config = dict(
    num_hidden_layers=8,
    hidden_size=512,
    num_attention_heads=8,
    num_key_value_heads=8,
    head_dim=64,
    intermediate_size=512,
    vocab_size=50257,
    hidden_act='swiglu',
    norm='rmsnorm',
    norm_place='pre',
    norm_eps=1e-05,
    positions='rope',
    rope_theta=10000.0,
    rope_fraction=1.0,
    qk_norm=True,
    attn_scale=0.125,
    bias='all',
    tie_word_embeddings=True,
    parallel_block=False,
    init='normal',
    init_std_qkv=0.0561,
    init_std_o=0.0561,
    init_std_up=0.0561,
    init_std_down=0.0,
    init_mimetic=0.5,
    optimizer='muon_variant',
    learning_rate=0.00822,
    lr_mult_o=2.0,
    beta1=0.95,
    lr_head=0.00809,
    max_grad_norm=2.0,
    warmup_steps=0,
    schedule='wsd',
    decay_fraction=0.776,
    decay_shape='linear',
    final_lr_fraction=0.0,
    batch_tokens=131072,
    max_seq_len=2048,
    doc_mask=True,
    z_loss=0.0001,
    train_tokens=808800000,
    max_steps=6171,
    dataset='wikipedia_en',
)
MLP neurons of a small language model. Each row is named by its layer, matrix (down: output weights) and neuron, and shows model dimensions 389-452. Each number is 50 + 12 x the weight over its row's rms, rounded and kept within 0 to 99. A neuron's up and down rows have the sign that makes its largest values positive.
A block is one neuron, or neurons of one layer that tend to fire together. After each block is what it responds to, as a language model described it from the Wikipedia text at the highest values.

L4.down372:58 50 47 45 48 26 33 47 51 41 57 59 45 52 68 55 70 34 52 65 62 53 53 43 34 55 56 50 57 73 58 45 63 57 43 35 42 59 44 53 48 44 49 59 51 42 60 36 56 60 82 40 38 40 49 56 64 43 50 57 51 53 40 46
Responds to: Plural noun suffixes or whole plural nouns in any text, such as alkaloid-s, hunter-gather-ers, clubs, manuscripts, often followed by such as or are.

L3.down78:46 43 45 54 49 47 51 51 49 47 52 57 48 58 59 38 39 55 51 55 37 63 42 68 84 61 39 50 36 35 32 46 64 37 73 64 44 65 41 63 43 54 46 50 30 58 25 57 46 34 50 53 28 51 57 58 41 68 58 43 60 35 54 45
L3.down117:47 57 59 33 33 43 35 53 50 50 60 61 71 43 55 43 19 67 52 51 49 55 40 60 85 56 26 50 65 31 41 56 36 31 65 16 67 58 58 38 66 49 52 39 36 49 62 83 51 59 50 50 41 47 61 25 55 44 39 45 33 08 61 49
L3.down219:36 57 52 43 33 48 73 57 37 38 57 50 61 36 34 52 50 42 61 46 39 43 49 39 42 57 39 50 50 48 59 58 42 63 32 48 34 44 55 75 36 57 55 26 34 31 49 59 46 43 34 60 47 48 42 45 44 31 46 49 68 69 32 49
L3.down357:59 56 64 65 49 37 77 37 33 52 40 30 48 53 31 43 56 60 39 40 18 48 74 18 58 62 48 50 47 44 48 67 62 37 48 48 26 54 48 49 51 45 43 63 21 72 24 61 52 66 48 45 63 73 78 55 55 30 52 43 61 54 44 64
Responds to: Short middle word pieces right after a word's first one or two letters, mostly in foreign names and rare words, like Gu-il-herme, V-ul-pea, Gl-or-ified.

L3.down173:68 38 51 67 54 49 31 52 43 41 52 46 57 74 59 65 52 39 59 56 45 63 49 49 35 35 36 42 47 52 53 49 62 68 42 60 44 58 48 43 50 49 44 42 69 62 16 55 40 62 55 58 48 61 41 55 56 24 60 44 47 35 71 46
L3.down315:66 65 51 44 67 61 47 52 32 41 70 58 58 52 65 38 41 41 69 59 48 62 44 43 60 34 44 56 44 41 48 25 42 69 62 57 63 43 46 45 56 47 67 54 53 53 60 31 38 58 58 79 54 71 53 56 42 64 47 41 52 43 28 78
L3.down427:70 41 48 46 42 61 41 51 47 22 57 40 58 42 53 46 53 58 41 36 45 38 39 50 71 55 32 50 31 53 55 41 60 35 53 60 53 62 54 36 55 51 63 40 67 44 36 37 59 58 30 61 55 48 59 51 49 44 55 63 54 59 60 40
L3.down463:44 42 63 45 32 66 48 45 55 45 33 51 57 70 38 48 61 65 52 61 44 58 57 43 52 41 42 42 59 50 47 39 42 39 33 69 45 66 79 74 36 81 35 42 21 67 42 57 55 61 59 32 28 28 40 30 58 32 61 44 57 35 50 59
Responds to: Punctuation splitting a number's digits: minute and degree marks in coordinates (120°31′), decimal points (6.63), time colons (4:28), thousands commas (72,250).

L5.down29:68 35 62 51 63 47 41 53 45 60 57 60 47 46 45 40 52 40 60 60 27 40 29 48 50 55 36 45 59 25 45 49 66 49 61 39 54 55 42 44 56 42 46 50 47 43 55 71 59 54 55 48 61 42 67 69 57 76 15 32 51 53 37 37
L5.down38:54 66 35 65 42 51 36 38 62 50 45 35 49 54 47 43 41 40 54 55 57 56 73 58 23 37 59 65 34 45 69 42 48 41 50 65 43 36 62 55 70 40 34 58 52 60 57 51 57 54 40 62 57 54 33 60 45 55 40 66 55 33 62 61
L5.down78:45 42 32 51 36 45 63 61 47 57 53 39 61 36 55 30 35 42 56 52 55 58 62 58 42 49 55 54 43 36 52 58 34 51 38 59 52 49 59 46 64 25 43 68 43 56 57 54 67 49 35 59 46 54 70 40 50 36 41 79 53 46 44 55
L5.down180:62 45 29 46 36 54 67 22 64 53 51 50 39 53 31 50 24 48 52 35 54 45 24 54 36 51 40 51 33 67 38 43 40 36 58 51 59 59 53 51 42 40 46 22 66 45 40 63 37 55 53 39 53 46 57 45 44 59 64 52 47 55 54 53
L5.down205:43 52 43 38 63 30 43 47 57 25 49 60 66 57 45 52 88 58 32 46 38 59 58 42 66 48 38 58 40 67 49 39 58 32 48 62 47 41 40 54 54 45 24 34 68 73 42 56 46 63 49 51 47 50 50 61 60 50 50 54 59 57 61 68
L5.down228:52 62 41 53 52 47 47 41 30 50 59 39 52 49 56 33 49 32 40 57 53 46 46 41 59 20 43 50 44 56 41 31 51 30 62 39 45 54 54 48 48 60 53 63 42 55 57 51 41 43 53 34 22 39 65 53 60 42 32 64 56 60 32 55
L5.down247:46 51 57 30 66 42 63 65 50 36 25 45 40 62 38 67 45 70 74 54 64 45 57 45 50 46 61 11 44 40 55 48 46 34 52 67 52 56 56 72 60 45 50 36 58 29 50 56 40 47 75 27 47 56 40 51 60 57 42 33 62 68 69 52
L5.down275:35 61 45 66 55 50 40 42 36 68 53 42 37 62 47 60 38 48 33 61 41 58 47 50 38 55 51 50 61 37 59 50 47 46 47 33 49 40 58 60 48 37 43 51 49 36 37 35 54 59 54 41 46 45 54 38 21 67 39 41 50 50 61 33
L5.down313:47 34 65 50 21 48 47 44 56 62 57 43 56 27 41 44 61 54 64 59 39 31 43 41 56 41 60 37 42 41 28 34 36 43 62 38 39 65 47 57 49 58 47 53 61 55 53 51 53 49 55 59 46 57 53 63 61 52 33 65 48 59 18 56
L5.down323:47 52 27 59 56 62 36 47 58 64 49 41 62 62 37 37 23 41 40 60 53 57 51 63 38 50 53 63 56 33 43 29 26 46 22 31 43 54 58 50 53 39 45 58 50 46 55 45 40 54 50 66 42 43 41 35 51 61 39 59 64 52 46 48
L5.down325:61 33 52 88 36 38 62 53 51 63 50 44 49 47 51 52 57 47 49 56 40 40 41 34 55 65 54 56 31 39 50 40 45 54 58 32 32 50 48 45 37 59 63 49 42 56 55 55 61 54 57 48 64 41 64 36 54 56 44 58 56 39 39 33
L5.down336:37 48 42 46 70 37 46 56 54 36 59 64 52 53 35 46 50 75 61 65 40 66 57 57 40 55 52 39 59 58 47 25 40 65 52 52 39 52 73 43 65 41 62 31 52 11 45 36 55 40 55 68 35 61 69 41 27 56 35 39 50 43 68 53
L5.down346:62 44 29 30 50 55 50 46 52 55 40 62 66 59 62 64 64 54 49 51 40 41 69 40 83 48 57 64 49 54 66 52 23 37 53 44 67 65 54 29 50 48 66 42 55 50 73 31 66 61 47 50 28 43 38 62 34 53 59 53 33 39 45 31
L5.down367:19 48 55 65 38 69 52 31 47 35 52 49 53 30 47 23 53 59 39 67 47 63 56 36 74 33 26 73 61 57 55 49 65 35 61 24 43 58 24 52 50 71 59 49 45 61 61 42 58 52 45 40 64 35 50 48 47 28 52 41 73 34 51 40
L5.down444:57 33 42 57 23 50 41 66 68 28 46 37 64 45 60 58 63 41 60 63 58 52 53 70 33 56 60 34 63 22 43 70 60 35 62 76 51 45 44 61 43 36 48 75 54 60 40 56 46 54 64 43 70 34 64 40 39 58 33 66 54 57 43 43
L5.down491:49 57 59 53 45 50 58 50 41 62 50 44 61 33 83 48 63 42 52 41 47 42 46 53 47 38 41 70 29 62 57 45 58 63 45 55 63 30 33 69 56 38 34 55 46 72 36 55 59 53 41 53 43 43 51 72 52 45 43 63 71 54 70 53
Responds to: Head nouns naming a kind of work, group or thing, often after "a" or a possessive and before a title or "such as", e.g. film, book, bands, play.

L4.down426:49 60 60 70 39 56 17 46 50 69 27 50 52 35 55 53 65 44 44 70 45 41 22 40 55 43 46 37 40 77 59 42 61 37 46 38 30 30 58 59 50 41 65 26 59 53 41 46 41 45 52 51 51 27 61 29 45 54 47 50 37 42 52 41
Responds to: A capital S or K split off as the first letter of a word, fused with preceding punctuation or a space, in titles, lists and names ("S|omewhere", "K|emper", "of S|acramento").

L4.down360:54 27 27 49 54 81 68 46 44 66 64 45 55 60 33 51 60 63 45 52 48 45 45 64 63 76 54 41 53 46 57 50 56 47 35 55 38 32 50 53 38 48 75 49 39 45 54 38 56 65 25 62 52 84 69 28 46 15 45 62 66 49 57 59
Responds to: Leading number tokens of values in tables and infobox lists, mostly right after a cell divider or colon, such as times (3:55.14, 4:41), scores (1–0), percentages and coordinates.

L5.down26:40 64 44 45 49 59 53 57 57 38 51 39 34 31 50 47 72 52 42 54 51 81 51 64 48 34 48 60 37 39 45 53 45 43 59 59 52 46 55 46 37 48 23 81 72 45 61 48 59 52 50 46 43 40 56 49 36 32 50 61 47 39 63 70
L5.down59:56 27 65 51 63 42 70 57 24 48 59 53 49 62 55 18 59 57 42 50 48 39 35 55 29 40 68 41 59 58 52 60 48 49 35 52 66 51 54 49 47 41 45 23 68 60 54 56 58 39 52 52 33 49 52 54 38 61 55 34 59 63 49 59
L5.down121:43 63 68 52 64 47 50 60 59 27 43 49 47 35 42 40 49 50 78 54 48 39 51 32 41 50 42 35 50 64 23 63 80 46 62 44 30 64 54 42 50 70 43 51 43 65 46 60 52 58 54 25 48 74 66 79 35 48 38 60 42 56 42 33
L5.down132:60 26 61 39 60 56 51 60 54 50 47 65 44 48 62 64 59 27 36 57 53 61 49 41 41 37 31 38 50 48 41 20 76 44 53 73 53 56 46 47 49 51 48 46 48 55 41 57 60 65 60 50 35 54 25 51 60 50 68 39 51 38 38 56
L5.down179:54 41 52 62 47 49 38 54 56 50 54 38 64 50 47 68 69 55 66 51 39 41 41 69 40 53 43 15 65 48 53 57 56 29 58 41 60 51 43 35 51 47 45 55 60 43 54 53 71 56 39 46 42 57 42 38 57 62 47 57 48 51 86 64
L5.down250:55 52 49 73 42 32 35 47 46 43 57 40 45 39 71 69 46 65 61 58 61 41 49 58 70 51 49 57 60 32 61 46 44 46 62 43 62 40 55 47 45 55 77 45 75 48 50 42 41 75 48 60 48 53 48 28 61 43 53 21 41 72 38 63
L5.down291:27 73 48 64 59 66 63 49 41 62 40 58 52 63 55 53 34 45 47 46 52 64 78 55 48 48 45 43 37 29 59 68 60 47 50 72 38 49 32 54 43 47 54 47 64 50 60 45 28 60 52 39 29 46 33 60 43 35 62 29 45 64 32 37
L5.down340:71 47 59 53 63 70 47 47 41 48 19 52 41 53 41 16 64 58 51 48 62 42 26 66 43 55 47 49 67 56 48 24 27 54 53 45 55 39 49 49 72 46 55 71 57 53 30 47 39 42 22 30 70 54 51 42 52 45 54 64 46 47 40 53
L5.down353:36 43 53 69 38 45 39 41 44 62 45 44 65 68 25 45 55 50 63 45 45 38 41 57 45 46 47 50 45 51 66 61 41 48 53 59 56 56 55 30 36 41 41 48 54 54 38 54 52 54 50 58 55 38 42 38 66 53 50 69 48 53 34 36
L5.down372:60 46 74 51 36 25 36 62 59 59 59 65 76 45 42 37 31 60 62 58 61 58 58 26 34 25 54 60 50 56 48 65 53 43 45 63 54 49 52 54 61 48 52 58 46 50 35 38 39 51 42 56 41 56 50 34 48 42 55 50 65 51 55 31
L5.down396:67 50 46 48 53 45 52 61 59 51 63 58 59 38 43 45 11 49 32 42 52 57 51 70 67 56 39 68 35 49 49 57 53 70 69 75 73 42 44 37 53 47 53 40 68 35 45 41 24 27 47 69 58 21 44 52 47 62 44 49 37 66 44 21
L5.down402:81 41 61 50 47 31 36 57 29 60 54 63 69 57 30 51 36 56 84 64 28 54 52 50 37 46 36 59 54 39 60 44 52 59 58 57 61 47 56 50 51 38 27 62 58 54 45 46 38 29 69 44 61 55 41 34 52 49 33 58 58 51 42 41
L5.down425:65 51 47 48 44 74 39 47 58 54 47 36 73 57 59 37 35 48 34 23 53 46 42 45 25 46 55 56 54 51 56 48 61 61 46 53 40 51 63 41 45 57 49 59 54 58 67 53 46 53 49 25 43 69 45 31 49 56 41 62 34 43 56 63
L5.down471:35 59 31 48 64 43 54 51 65 58 69 60 33 63 69 72 46 30 32 73 60 78 45 57 49 61 64 31 55 52 46 76 41 49 30 39 56 58 34 51 62 48 62 50 38 51 48 54 40 46 61 63 59 47 43 48 43 68 30 62 48 63 51 52
L5.down498:50 42 58 41 36 40 70 47 36 52 80 52 49 72 18 48 39 52 61 31 59 68 44 22 48 48 62 40 44 47 52 62 38 53 69 42 39 65 64 40 46 39 58 40 56 43 45 26 69 54 63 54 36 48 48 62 51 51 39 23 49 39 44 56
L5.down507:64 45 63 42 63 52 60 40 28 49 57 46 67 30 38 41 48 61 43 49 44 67 55 61 59 52 27 54 47 62 43 53 55 40 59 64 57 83 59 39 55 27 52 39 82 44 35 49 74 72 43 62 42 43 43 51 43 30 43 57 37 54 69 56
Responds to: Digits in structured data: minute/second parts of geographic coordinates (121°19′02″W), table cell stats and times (3.09, 3:40:42).

L3.down138:32 27 46 42 48 59 67 69 51 63 43 60 51 70 51 38 73 52 40 54 60 70 79 56 57 37 37 46 20 73 57 57 69 60 47 55 61 57 63 57 46 58 47 53 59 41 39 53 48 45 63 54 50 40 62 52 64 49 34 29 51 48 41 48
L3.down183:45 56 26 52 82 38 45 63 50 56 48 71 75 18 54 50 45 38 68 70 45 51 53 49 83 43 50 54 62 49 57 25 48 57 36 49 46 46 43 64 60 63 40 17 48 30 54 51 52 42 67 46 54 47 39 53 50 42 46 28 63 44 37 38
L3.down245:52 36 43 51 67 41 54 54 54 59 58 51 50 57 44 65 45 46 35 51 52 55 41 62 44 61 46 41 32 52 55 42 49 53 56 61 52 60 39 47 55 33 52 37 49 54 48 42 29 73 59 71 52 46 32 38 32 55 38 52 51 53 63 74
L3.down503:63 52 29 43 61 52 58 45 30 58 36 47 48 65 25 66 55 65 62 50 64 32 59 20 62 70 45 60 46 46 57 38 53 28 48 52 46 51 42 56 48 61 44 63 45 53 51 46 41 47 51 68 65 47 46 59 68 55 54 45 61 53 25 46
Responds to: A lone capital letter, mostly K, that starts a split-up proper noun, often a foreign place or surname such as Kola, Kumaon, Krasinski.

L5.down8:39 55 40 62 44 49 49 46 50 55 53 61 39 53 55 39 45 56 40 48 65 47 52 35 45 69 46 39 21 46 40 60 69 53 42 53 49 30 61 62 47 50 57 44 63 43 49 60 57 63 55 47 30 22 37 59 28 44 64 53 47 49 34 44
L5.down148:40 49 50 49 39 37 33 59 57 29 45 32 36 51 50 39 59 47 27 66 42 47 28 43 62 49 25 51 64 49 58 44 66 33 50 43 51 44 60 46 52 42 39 44 75 54 65 53 37 40 52 73 45 40 33 40 45 44 46 63 47 42 44 55
L5.down176:39 45 46 51 41 50 56 41 56 50 40 41 73 28 59 52 50 70 48 58 34 50 56 60 44 56 53 50 45 69 75 42 66 36 49 51 67 55 36 55 56 56 47 46 60 28 34 58 48 90 61 49 50 57 57 64 30 59 43 68 64 38 52 55
L5.down192:57 49 54 41 69 58 50 46 71 46 51 48 50 78 50 61 40 62 45 60 39 54 51 41 41 41 49 37 38 58 45 66 53 64 51 50 65 39 64 26 46 63 41 61 56 29 41 47 64 52 54 60 47 54 52 63 40 48 67 76 44 63 46 66
L5.down193:52 46 62 59 62 61 59 56 52 60 47 24 52 36 56 58 30 57 35 55 55 43 60 59 39 41 63 74 37 46 59 70 48 51 44 60 45 64 68 51 36 60 48 59 47 55 49 52 55 33 36 61 60 47 34 53 64 49 48 67 61 45 56 51
L5.down201:35 51 49 49 43 55 73 42 52 63 40 45 59 63 36 36 45 51 44 46 47 68 34 61 62 52 63 73 43 41 71 61 48 51 36 35 64 56 47 46 44 53 42 69 29 43 33 62 09 39 60 66 30 66 30 47 61 57 40 70 52 45 64 60
L5.down235:45 44 54 34 56 53 52 58 38 35 54 52 46 53 48 28 63 67 35 40 76 53 51 47 43 52 53 61 38 39 31 56 58 42 53 37 50 55 44 32 58 50 63 59 42 56 52 57 66 54 55 72 61 50 40 42 53 44 46 54 28 42 64 65
L5.down239:39 45 46 59 43 42 41 40 46 55 46 36 38 47 42 55 53 79 49 47 52 63 37 60 37 50 51 47 48 58 63 44 42 50 44 40 53 37 49 15 61 38 33 46 45 65 45 60 47 36 39 45 37 30 52 45 45 50 36 45 47 53 40 49
L5.down339:43 26 42 43 62 47 68 61 52 28 39 58 52 55 39 41 40 39 38 47 46 38 40 45 47 58 48 40 43 71 38 52 58 55 60 37 53 39 49 54 57 56 28 56 58 33 41 34 39 35 42 25 55 49 71 26 53 38 40 49 49 55 46 40
L5.down404:57 45 49 24 42 71 45 40 74 31 45 55 54 66 48 40 54 71 54 45 57 47 39 66 43 47 53 50 51 56 62 61 70 62 41 38 50 65 55 59 67 38 55 42 46 59 56 46 61 40 52 42 65 49 62 48 23 57 30 44 36 53 66 52
L5.down405:43 51 61 51 52 57 37 43 41 33 62 32 57 41 53 54 38 55 44 22 33 58 44 56 56 60 59 47 56 43 22 49 46 50 54 53 62 46 39 35 51 53 66 61 37 71 35 67 53 61 25 49 45 33 55 43 47 53 48 50 72 52 58 40
L5.down415:42 37 49 44 71 63 57 32 57 59 41 68 53 37 33 48 47 34 54 46 69 39 49 57 42 29 59 56 44 41 43 56 42 50 50 48 53 56 46 34 54 50 45 47 43 28 47 63 67 48 64 41 65 51 52 55 32 38 49 61 53 39 72 58
L5.down430:68 47 53 51 56 58 57 50 35 35 50 52 69 64 63 38 62 54 44 42 72 54 44 44 43 67 46 56 63 51 32 54 45 47 35 38 36 47 56 54 41 38 54 48 64 40 39 50 32 50 54 64 55 30 22 40 51 34 40 56 68 42 45 40
L5.down452:35 45 42 51 46 68 38 57 34 64 52 47 50 45 55 56 51 60 72 65 40 42 54 41 48 56 54 37 38 67 36 55 62 33 46 51 37 65 54 45 33 52 45 52 49 52 46 51 42 58 56 49 38 38 67 45 50 49 70 61 60 53 39 47
L5.down462:62 57 56 50 34 59 60 44 51 53 47 61 58 73 50 57 48 49 65 50 54 54 48 48 48 38 61 62 25 51 34 80 40 49 31 63 39 38 63 21 68 48 51 38 58 61 53 43 38 68 77 36 36 36 50 59 45 43 41 47 38 39 58 39
L5.down500:49 49 48 26 54 50 40 45 38 46 56 47 41 44 63 17 48 59 39 41 41 37 45 48 40 80 56 63 56 45 49 57 59 53 38 36 61 45 55 60 59 65 38 43 43 40 35 58 39 45 84 32 39 53 51 30 65 63 46 42 46 44 44 69
Responds to: A lone capital letter, mostly R (also K, C, S), opening a proper name in lists and tables, as in | Radek, and Ranmoor, - Kerry.

L5.down4:46 39 47 62 37 60 67 69 40 19 29 51 70 51 76 54 41 61 52 48 62 32 46 52 36 40 27 40 37 58 53 41 71 46 52 31 71 47 48 23 48 29 62 36 53 61 35 62 42 57 54 47 52 51 41 45 49 47 22 43 66 52 58 48
L5.down20:52 57 50 65 36 55 39 51 54 44 60 54 57 34 32 45 54 46 69 56 58 60 31 56 58 54 39 26 48 52 55 33 41 64 67 27 48 63 39 65 42 44 60 74 62 61 60 41 73 65 60 39 30 41 37 43 54 60 48 81 32 58 42 63
L5.down51:66 60 46 40 38 59 33 65 40 47 45 37 64 47 40 64 51 54 42 81 38 53 58 56 43 62 56 44 41 26 55 54 42 65 70 61 42 49 51 49 51 60 59 55 73 36 48 32 43 73 45 49 58 64 45 56 60 78 34 67 55 44 59 66
L5.down61:47 48 41 31 71 39 37 38 55 57 53 41 34 52 45 48 56 38 54 36 37 40 44 62 47 36 53 63 72 41 55 61 48 42 47 38 44 41 50 32 51 31 62 47 47 47 49 50 53 53 37 62 53 60 50 50 33 49 53 43 51 52 53 56
L5.down64:53 43 47 62 54 45 36 54 28 55 52 21 50 30 51 69 52 57 53 54 49 49 40 48 42 52 34 42 63 51 57 46 55 40 48 49 65 49 70 64 58 60 56 52 69 68 54 46 34 59 63 59 50 51 48 58 38 53 52 61 59 52 38 47
L5.down77:55 66 49 55 52 42 43 53 39 29 55 44 36 52 58 57 38 39 60 17 37 64 55 39 62 45 48 45 37 45 55 58 46 41 38 37 33 58 52 45 51 63 37 39 38 58 42 43 58 21 43 84 61 66 50 17 40 82 42 35 67 51 43 51
L5.down86:63 57 38 52 87 61 45 28 67 39 61 39 44 67 32 72 49 66 75 52 42 42 56 38 48 55 53 59 39 43 54 61 64 42 67 34 57 68 56 55 26 35 38 51 32 54 24 58 58 51 68 76 50 44 63 44 53 44 47 46 60 47 47 43
L5.down113:26 59 43 45 58 47 34 44 56 56 46 40 51 50 46 73 36 44 58 47 54 48 77 66 48 39 44 52 56 58 55 60 48 65 44 44 33 45 44 40 37 56 51 59 43 71 45 53 35 67 54 60 40 51 48 51 48 44 55 33 75 27 41 48
L5.down141:44 45 50 36 36 35 63 42 39 44 70 71 61 68 44 44 31 57 31 50 46 53 57 44 45 29 38 62 64 29 47 40 61 37 68 41 45 64 42 40 39 44 63 44 32 48 57 43 43 54 53 72 62 42 12 60 79 60 26 55 25 30 43 59
L5.down172:41 39 53 31 43 37 42 47 51 37 48 43 73 58 69 65 51 76 49 43 46 31 45 52 40 28 61 73 53 53 43 17 63 57 64 46 84 29 60 53 46 71 58 50 71 55 50 44 51 49 48 59 50 69 57 53 38 59 45 22 59 61 38 43
L5.down194:59 59 44 49 80 43 70 52 48 50 46 53 47 54 50 38 47 36 50 49 52 54 32 36 59 42 46 73 40 19 25 58 63 44 43 57 34 40 71 62 34 43 47 46 52 50 40 34 67 42 40 27 57 80 51 69 55 64 41 65 36 58 38 41
L5.down207:58 44 50 48 54 64 45 50 45 44 74 45 31 48 43 50 60 50 47 50 60 59 20 57 42 45 44 56 29 45 71 49 60 53 54 42 36 48 43 45 35 60 33 52 62 49 41 33 35 66 54 48 45 44 78 25 49 38 55 50 74 23 52 45
L5.down215:42 34 40 57 47 46 35 50 41 59 62 47 54 52 70 54 60 45 47 73 52 60 44 40 42 50 64 55 49 44 63 48 42 10 27 39 35 45 56 38 61 42 46 41 63 44 51 69 31 56 64 40 30 44 51 72 51 59 43 49 38 47 37 62
L5.down351:48 42 38 44 48 44 40 49 45 42 65 39 54 53 59 44 43 47 48 41 44 54 55 31 64 44 19 41 38 70 48 59 74 44 37 59 51 61 34 54 52 48 45 39 53 41 62 53 56 58 18 56 32 54 33 56 31 45 59 59 60 58 45 50
L5.down406:42 48 49 48 58 44 52 54 43 62 49 60 55 39 34 54 47 61 42 51 33 69 46 31 51 41 42 41 46 25 42 39 63 56 46 25 40 72 47 52 72 29 50 51 38 47 45 39 64 64 59 66 57 51 54 50 53 59 72 64 64 55 43 43
L5.down482:58 42 49 56 24 48 68 25 58 35 36 67 48 63 65 57 50 54 67 41 58 59 57 53 33 53 56 31 44 41 59 46 49 59 62 67 60 64 41 45 52 46 21 56 59 62 49 67 71 51 55 50 44 54 86 51 65 49 37 37 35 38 28 67
Responds to: Short subword fragments inside foreign proper names, mostly personal and place names in lists and tables, e.g. Men-gh-ua, Castil-h-o, Ish-ig-uro.

L3.down163:43 23 47 54 39 53 56 49 48 67 72 51 21 46 60 67 48 42 39 34 26 48 50 51 45 53 59 47 40 63 73 54 46 57 53 62 44 36 34 74 55 57 40 39 62 37 62 54 68 58 36 77 50 54 61 66 39 63 39 64 49 66 24 22
L3.down164:50 52 39 55 51 41 69 47 55 60 42 73 47 44 43 23 46 43 60 69 59 51 63 64 53 32 67 58 56 35 46 43 46 45 39 52 49 55 53 40 65 37 34 67 33 50 56 51 49 44 54 40 51 61 44 46 44 53 44 77 39 80 47 59
L3.down241:67 43 46 32 49 42 51 67 49 50 51 51 55 45 49 34 70 21 69 44 47 49 48 67 45 36 57 68 43 57 43 57 50 49 32 46 61 39 52 38 68 37 50 61 45 37 48 40 46 48 63 28 46 62 56 37 66 57 43 54 49 45 46 36
L3.down341:49 50 43 40 53 56 58 41 65 50 36 63 55 77 43 60 34 29 38 50 58 43 48 51 55 34 52 64 60 48 56 56 45 36 45 62 44 73 28 43 59 49 33 49 40 26 44 43 68 53 40 59 21 55 37 51 60 56 37 69 46 19 53 69
Responds to: Final suffix pieces that complete a multi-token word, mostly plurals and -ing/-ers, such as cormor-ants, damp-ing, Doct-ors, plate-lets.